{
  "num_attention_heads": 8,
  "norm_eps": 1e-06,
  "rope_fraction": 0.5,
  "init_std_up": 0.028,
  "lr_head": 0.00921,
  "max_grad_norm": 1.0,
  "warmup_steps": 404,
  "schedule": "wsd",
  "decay_fraction": 1.0
}
MLP neurons of a small language model. Each row is named by its layer, matrix (up: input weights; down: output weights) and neuron, and shows model dimensions 0-255. Each number is 500 + 50 x the weight over its row's rms, rounded and kept within 0 to 999. Numbers have three digits each.
After each neuron's rows, "fires before" lists the tokens most often just after its 100 highest values on Wikipedia text that the model never trained on.

L6.up477:606447542518446595472535524444410583486442489453556434510435487512482480522482433576537462434523515542509447555446565515551502544477464439469478477450476492537567564488523433442469399487529456469554508491435537520448451470502576542496492514542529362523524527491550482579515435570447514551560486475504514522476533495503456490539490504459545593486528459452435589436428499498520492438483420458656491465519506565450575437563400441514501488513576524531605537467484452443508527605519485448547544515492489465481436531535528393493455451485435488438560477548588495458594464600448527451493548433533622545486538550512531469438430550580468495397499581544452621405492534462540417483546460506454502536592452539499525447491500577487483438533510615449463465578554508447498495454514541
L6.down477:514540469432479469524449444519534408501518458482554539575574459495485537513538475567564520440421458568462460572581584528599521489515542518497510464465467587492477459488449494511466577555527473427522449457433433537538430517497502506472596565471574450517545458418451499505416540505491423574533499575458465554491561465540486530417580544574449542387389463492392604539525536509465491451416476546449516498447498464546472538504516491559477521474457547480576489460514427512609511515521518480432458491539420596564595511451490532542571574512529508533466452595488467469505461594478418587509562557491494565531474522533402559448379548514461530464509519457577480421444530466543469603513464564483567465487485458446437427553447574429492417468497430497516481536492595430554447508494440
fires before: "\n", " player", " club"

L6.up710:449451563591473502538506522574529576497435495546463565522561533486456450552498564475473547536508482551468477557454549440488506483453548552570459451467451428516524477524477528547474540514459494498411498447462453529573482478565540484543545563513499592440494483437512504565499509586405503472571499538501423519509565540515574436512449309461470562394493563456484464473480477468452440500471424479491502471515518446590532451620590502509483522522562646442524380540493498483465464528515467477519522611516541526518526465601522483513424456578593499393564416484487503473498444431484488435446450508460593418478505527466501580446445513491551437491567552426628477477540481489572453574466424499466592623523469412485447518502545456431587515537469453434481474523483528519512519507524478
L6.down710:462509484486514506446493465526414505473474493532467571530592381537457470480467533457569470475512483489502535450539487545503578492514458578441590498542520541417507566508510448597533474525541503454528539538433543470455511513467398533561475489434460543406465493499526576479458480432601438443463600444530481537504520503484580527502517476481550522554516544518524487419527546396503474534413534452507481580550459504572498475452483532476525544455543509454510608374518469470566469430548623544491514509448488473500509525353447585539552459392473419504481559594488456446500460449480462584352451497422482558488474525568564397460551463544564458586434493610497520503512552496480481555480446595465445405498535544440481559517548583505528506571515540524448474478496605528408440521467518
fires before: "\n"

L11.up667:492498464491438607526426479572442512587521515528496521529470501561431536509494530443508448461552359508432458455518498553471556527485532433534483493498599531480565466340534388549550565492532544610410546463515491478473457610481533519451565492479481488465500508469508437410402495636519501445412492530542491484466522509528461506490637494445441480516481561547502439515471579514536511546472578592475478443445523510462519357555495482535434534495480492526502463565492506469453511489526581501592480517447582582502462538467479495589472507515441458473397500509595410531548507490593472501453409526543500583522396440579561444442590496466549515544515482490561559527393533510509532464411538535552507486532480550457437555485530469517519408591480500516534515489477563485460538479448470
L11.down667:557442457457489528419537544491481462537514479438462499419585442585617442431496526394497484491368534439524493462547503574535565465493458525535541506491455456519490541519483589538567516487443485492411475512499572504453500411454544474506461592545496545480537533590429535516428537504474527453504529503473469613486458524511435464458362489574553533462466496473559501458489468502401489555519470450427470553498477516522504483541501446458546472498531580470490549535521484495520615474393457538509476519487384430553508553541487590416614464491490554510529542492533486466510603522466472411441502526444572522517575481458533543566562557579499494519517446492573476457578447461441496499462544515382494455607434480465604483559571410538552627431606453468514454479496503476562472441535506
fires before: "-", "\n", "os"

L7.up982:490544581576459477524489520551532524461534478444422525484482596431522519598534568470534522480585523500521460533461485545529452525429486585560562394576487452605455499478440529540464496433572415550508455578427390412567466566403454411479478492566489422578444481441557501550512439493512548435551461550468526437550537486560557545529673469500513446499486448507523515427528512474480504451466532552576482451477448499485463480465469526569540528507453527480479573485520458480569420504535553548526511422402447486567517528467449518522477506470608495523524568539467455493482571571582533468481449478506525419544398436529546489463533521599470517441542487414520537507501425521494550518511460530496579478509447541575546540561564524372482536517497541487457461595577486372479490453587472
L7.down982:444437472422499556452430474408521459508522536493500513517554530484588535542481438546483439509535606506445507581519523543552545460546541434513535557441434430454492432476600575508447551459404565416467513437522568476497515471494574560575585563498481513490585511501520479439485583472495389518517514479441468584560511462565465422478471540520523465536481475518475464591433505549496434568516528555466486513521477480502499428504565534444483571479532551569468420538536491558624463465449466478416460522587472475521472500572483485502446455566464478573500409403522435447420447458427471405509499511497497618536500469528508466498531533511542439562440545484482453538550504484410415501486578495510427428487517458494485441454397657601503542570492487515612474404501555556518488523481586
fires before: " |", ")"

L10.up664:563407531552465537535435469512451440555444497482533493533539572504530528514565548445468530431527512562503427534603573529542477573486532532507516476452493478471453560453423534510525498595499452465474561533494524411441452563424451470427448534525455539444430475415402551469484420511482440524503390644398484549495513553440563644541541473502536520407452507421500539551526500552465460470537543506467436471523506386539475458538536462513513505536517572472509591465578483461510527507476540530543425542453378553545518541517610453377495558498517472504439492469530467434468491474456455434488572490495514491528489624500513445439543501563492528484562465524614588548480513507540486448480491566449519463536474538569404441539521440387561519520567462562486404473427478478511542488581485
L10.down664:523484601539492589433505391527526572533546515447506599459474539492450411493504562422432568622441454415601568530484511474522564473473507538603442475467502471455473464490522415406518495540477524540469565470538518575462479501518547505495487522488574460472463423570530476497538565517632518400417534534448514471466477595568455391464572456485517561478465542550460452530483445454558495491461592542552490480479495493458531466449430496496509499478518565503553497413628466408560541578553594485384476491577572515568520443525486454510495509602519464459557394508517545411564476513421435584495439596475544540483488523548488490448487527489535498480402449485472508497473458517500540494533445469516448550505466484445529506480459411489549515478598473591584511454474534507491420427490515
fires before: "\n"

L5.up365:501402506541473525500585488486580546553435439540438474511524490483452569557471500441517569536595523541525557479471428425506506567498540511395612419483466498544548376399434520477436463579429533466504400548464595503525581536465511602451462526508586364443481515493505508540459447520495395414479530520534547562557491445539503529506520489402492518426512464446465498529490488393436534574665479512416403437432529525401493543510525470541484482536486526494527513444525524461486485585480450542529592472469468522565610546483564576470460442562426472467544463473540488541495491449488489476496479589455497468497536459426543556460421510542558502446541482564439504467572492436525504489542507464514485473521493595561456532591465529497509499532512569483520469511582481445558503435410539
L5.down365:587524509520526553542418551539501530563410486576554511492492520468476482472551539459364495498399509538518502443465483556473611536580466528586504535506531446506597488440426517479445474451472446465520555501493463445450514373512514544498639547452515519496498533523472518498511508547549572502543576517471580566527495467541499375515487532508457489409543554437460479492542476429504534462494406460545550546509495460444517451517447487478523467461532645546493522464502508511429462495479481572569559451418579455424523503490502517521513519478473328474521526562496520536508498550486517342382504489474477548497482447432561488660500643496525560446525466474522498500496490443554446487501492480534476546587466456471470510534369478497465536381481479567505498509539472526600467419494512
fires before: "\n", " The"

L6.up494:544491513397568490521434511476534522595500457512502473531558499490366580501529574571529481505542456395395489500559496558475528541376469398521488496492434475523566457445462541492498434562433524507471500601550576485483516504498515515518457525502474424469560488492490614468530389581443419488507428477478495575525547554447522427538549432536555494396501536503441531523506490530390512538503534487522464451540407528513469471619472514551409475559516571441561568508435462554498527469514424448562484564480503490515572504456551489521506425516476489522417451512523505502431514476517478544435508521446560512477499361428476492442615589452460511467454459560583546450474434541539467495458451533475586475609584546594469482523552533421450469434587535476570427440472506501474450552522481
L6.down494:396511473494362573462480547595547594528465521523545514510447457499553478425483464506488516448552523599564504542408537495480407485575514556587429478613548538455512470552548502469454578361522526499516557400537464467517640491496508496513545520492534518468452499611508450523505592496529476449639492493558452519498549384514507453486538442473474561408468457505562533523481506541480587410496460525574459463477451439453563457502499469451485538520548551511436454497557511438446522472462458577445439469421551456500467550542472473466412538487489469457541589467456547423565570543507465429486515451483523578508436418448475421458443564479492537561521509529406457546542463392449566467516446546550556502504520504502459487506569498587480531608477547549488504500534468477433571488456493
fires before: "\n"

L5.up295:539521609492406589518456553471489599487547528540433479523538464542477375491507563530468484413541479538539522470518512498558479509453443505497552512478490539510532478526527503476481530495631447490538473511440467508443468570560481464540465579555479511426538558478480468513473399552547475469530485437448525576552521572527513518498571515503476421426520561476445474512475486449488442438486490555500514457628497513495409463579467528492519447521416540444553481506535513425556469584602491506538447437450532394546562534494499395560496513505516436592427493494554493564440493531435558448560441472427553510501494495508544564450397571350561550498473578521449488408603575536571464469449496495528534476542484512478479493575531511438423539460484551477607397450427350470461500529573474
L5.down295:444516439514474491566493484474448485449510504490530503513480463560454574566461404520545468531431545445469511526522539482527602474485636512537431448422512513526471508531480476480415478491423473430536532502576529488512582379390490563431417412548514533543507415503548547440494488427552545517531481555517436515486454425524489456449508529555480612469455437542460494496544521515487587562496618498510377472418513545448557468487509407468491573454590532564444551566477470539543508482482492515535463537511435448441587467458470554531481453469520533471471478583477479482516512453545488559376482498538500535499437426550521365455597532623473488538566441553450454578489529442489554523500543604566391492540545506519490501394549402498477490539531558469461534462561559526577497587527498
fires before: "\n", " /", " —", " ", " |", "|"

L11.up501:515397500494493465541437527519581468496532483605376487464447543434495502555431495498440573486485550553446492515408531508454483541450459603513488481482430441497529543385438440455494550561538445498516431540489526478411488480527559521541514546513583474482508439423583544481536456567487519547450497594546498519492493427504527517565552519473543479441519523488549410580473561483427472439456488498414416376499503528549494434538532495570443548501547574417563551499588491445555505498556490422480492555432513420540511579611577464390551445483516509509433531549457418431502447505427558456440569523560647491459489544443525525447524533605535517530513490496483530426547491519436521481539442585363489471501537515510607499466522561506561555545525512558511477513478386481507532503527500
L11.down501:472474480454541491470435573468507442471494520532509538516555431478516503492386601421512457488514520507541508469584522499452544438489441475553500532398484592484419484424451416510480557471524577489511476615508446583473553466481478516541448546475530468460548469481484480460486627471583511437460626495570541557462541454571532464519476538411557424507511512526566422498472552546443482565428543456586558495505477549505515490430535573491499475435490467517567425453565546430512531540586554405478466543532496420522526484457366426528508541506482449531557522487582454498477529529458533601434532476479492475589562495567645457439488516533481489489535470481453551461485478454433535514487533531491391453569517536465425457530503494357566430430467531604585515503490565475406522446568509
fires before: "\n", "onom"

L12.up90:437450515524428579476511583601478585571496495509551416438495480398538470500498556475484508455520544553570449491440469461378450568487545484506460481435528548458564342532454590480458560552516467437500416475420548544507558494439536500543438438421500536489477497468560538515514505583573465519500523546579467520491490507554533489436524400498515474541460510490457607578496547517471445547555568452505543423459515467497488480511626476531443484524563451443564494595519441383469448497572427526486511433444473476536530492542537515555489499465624545492503484474467506625530417523502416412418595530422535457463496520547527519472463504512493391509532517461442509488558418525606516585463524586451462509481537504559555471509550524469512424559475586503491491570553470496557463432549470
L12.down90:541567502431483501484483463486513510547530431545574549524466516523425550465507519541451507480570530444504564461542523597627566514569398421473444519521394474631475505478494436501523440531494552509529555521469492549570461451548477549541532528501483499534533502412470452447468531430541515485511520562457556536536553592455530452486455522445499565388492618481488388496432499554480554436411494457408415627503454538489437467409512453469495551446510505549391476497508529514630472469504584446546505467566494508493511514474492608442581518566481395584436529498490554462392454498502456450525519484509442485504487542437444411398470582524511536448517478479521505521516485471494489483491480503554510425602448545535508499412526513537447644453491561468504522500503570467454475591411498
fires before: "\n"

L3.up958:441496517501351501483471508504514474579488507606514480465413465569439492561478426542447482451567536470550512556515441537442513462530492493430420469469430559486520483449590451520557513564481486541475461494517498464552487553473551551552485500521485499460561526440540480453427469521499472420476497442476459569434477409521537470571571518557413577487493511489463485456508505594413438482549497497572432512492448503461428494450500498470534491586474513486546485561518615425578449528519507502457498452456529434571483390596506560491581460545547512481504540471546422562444540535565533465498380491536515567572511444547540503442636560463476465502455613462486591404500494473581618489521440480457532441567464601463495475475550605555429458569524524424510463478437486526522564455525629
L3.down958:506489445495451486502486455538488588470443529442515529461547450501453528491446551508446515465473509464516550518529523460557650357516485425575487528489503456501484442417537475444468460532528481495446414509556464464499459536374571507545477531561544538496613561429515584457495557478462470467441484600425506532449480530461470495521587451492487583467448475544452556497459444559397564458491520506476472497574444466542474512503458448553597543507515536521502534515503548503463508516569522518446461344455495551565493420488410469486545521406529603447510460436445368535493525543615551492542460576425486496541490455411509488604533580570500446458475485512489496420490510535500615614527520462502486524603543508496490507431550500548411480562568527425545503507462443543463475468550604
fires before: "-", "\n"

L6.up366:544485491481493623462454565533411523563491484564564513486379522544510553502538461508508492428532468465420512557519471484568524527471356450476467517499414449638533556382490525576565548531487513512477435463449545578497380467516466527464435550545495539498456650432576428390451433489582543509458472475380490527522524480559521544564484537481480495493573467440505556514535526462451524537478546475505420428406434551497539460551505521523533377452606449527396492556531437453471497565547453454450544463424465490452457443461495510429562491568568589564518460460509535461594505513575512488566461482537533509533569561527521470458575501512507587555494453493526530495517536488553489415497494456463456520548482472524463449478593466544482504604538482459475449591515517479527548531489512
L6.down366:471516504570455513499540404557605559559454556454526521595514520556534486547578504413511497517485491482486472422440414523513552364383501530515561499471484555388492387573418634574514503483497564438468514478533506521471519508582444421457533451513484593514517512464442517492503467527532499509485514558479469453427493498511423444520517525473394542550523521500535484500570453475542482504575454521534561598422522467477430522527483451453470473500440470572507416492445547543489485513499567591564555553450529549482485499544451511583486558498426520503480507535424481444497476566479527441473430385602588480538504478454538573646486430592436491472507462410516484475466525491432437458461552530541486444508529508506469532597531495514368487409588475481538579544555500426469525493456434
fires before: "|", "\"", "-", "io", "\n"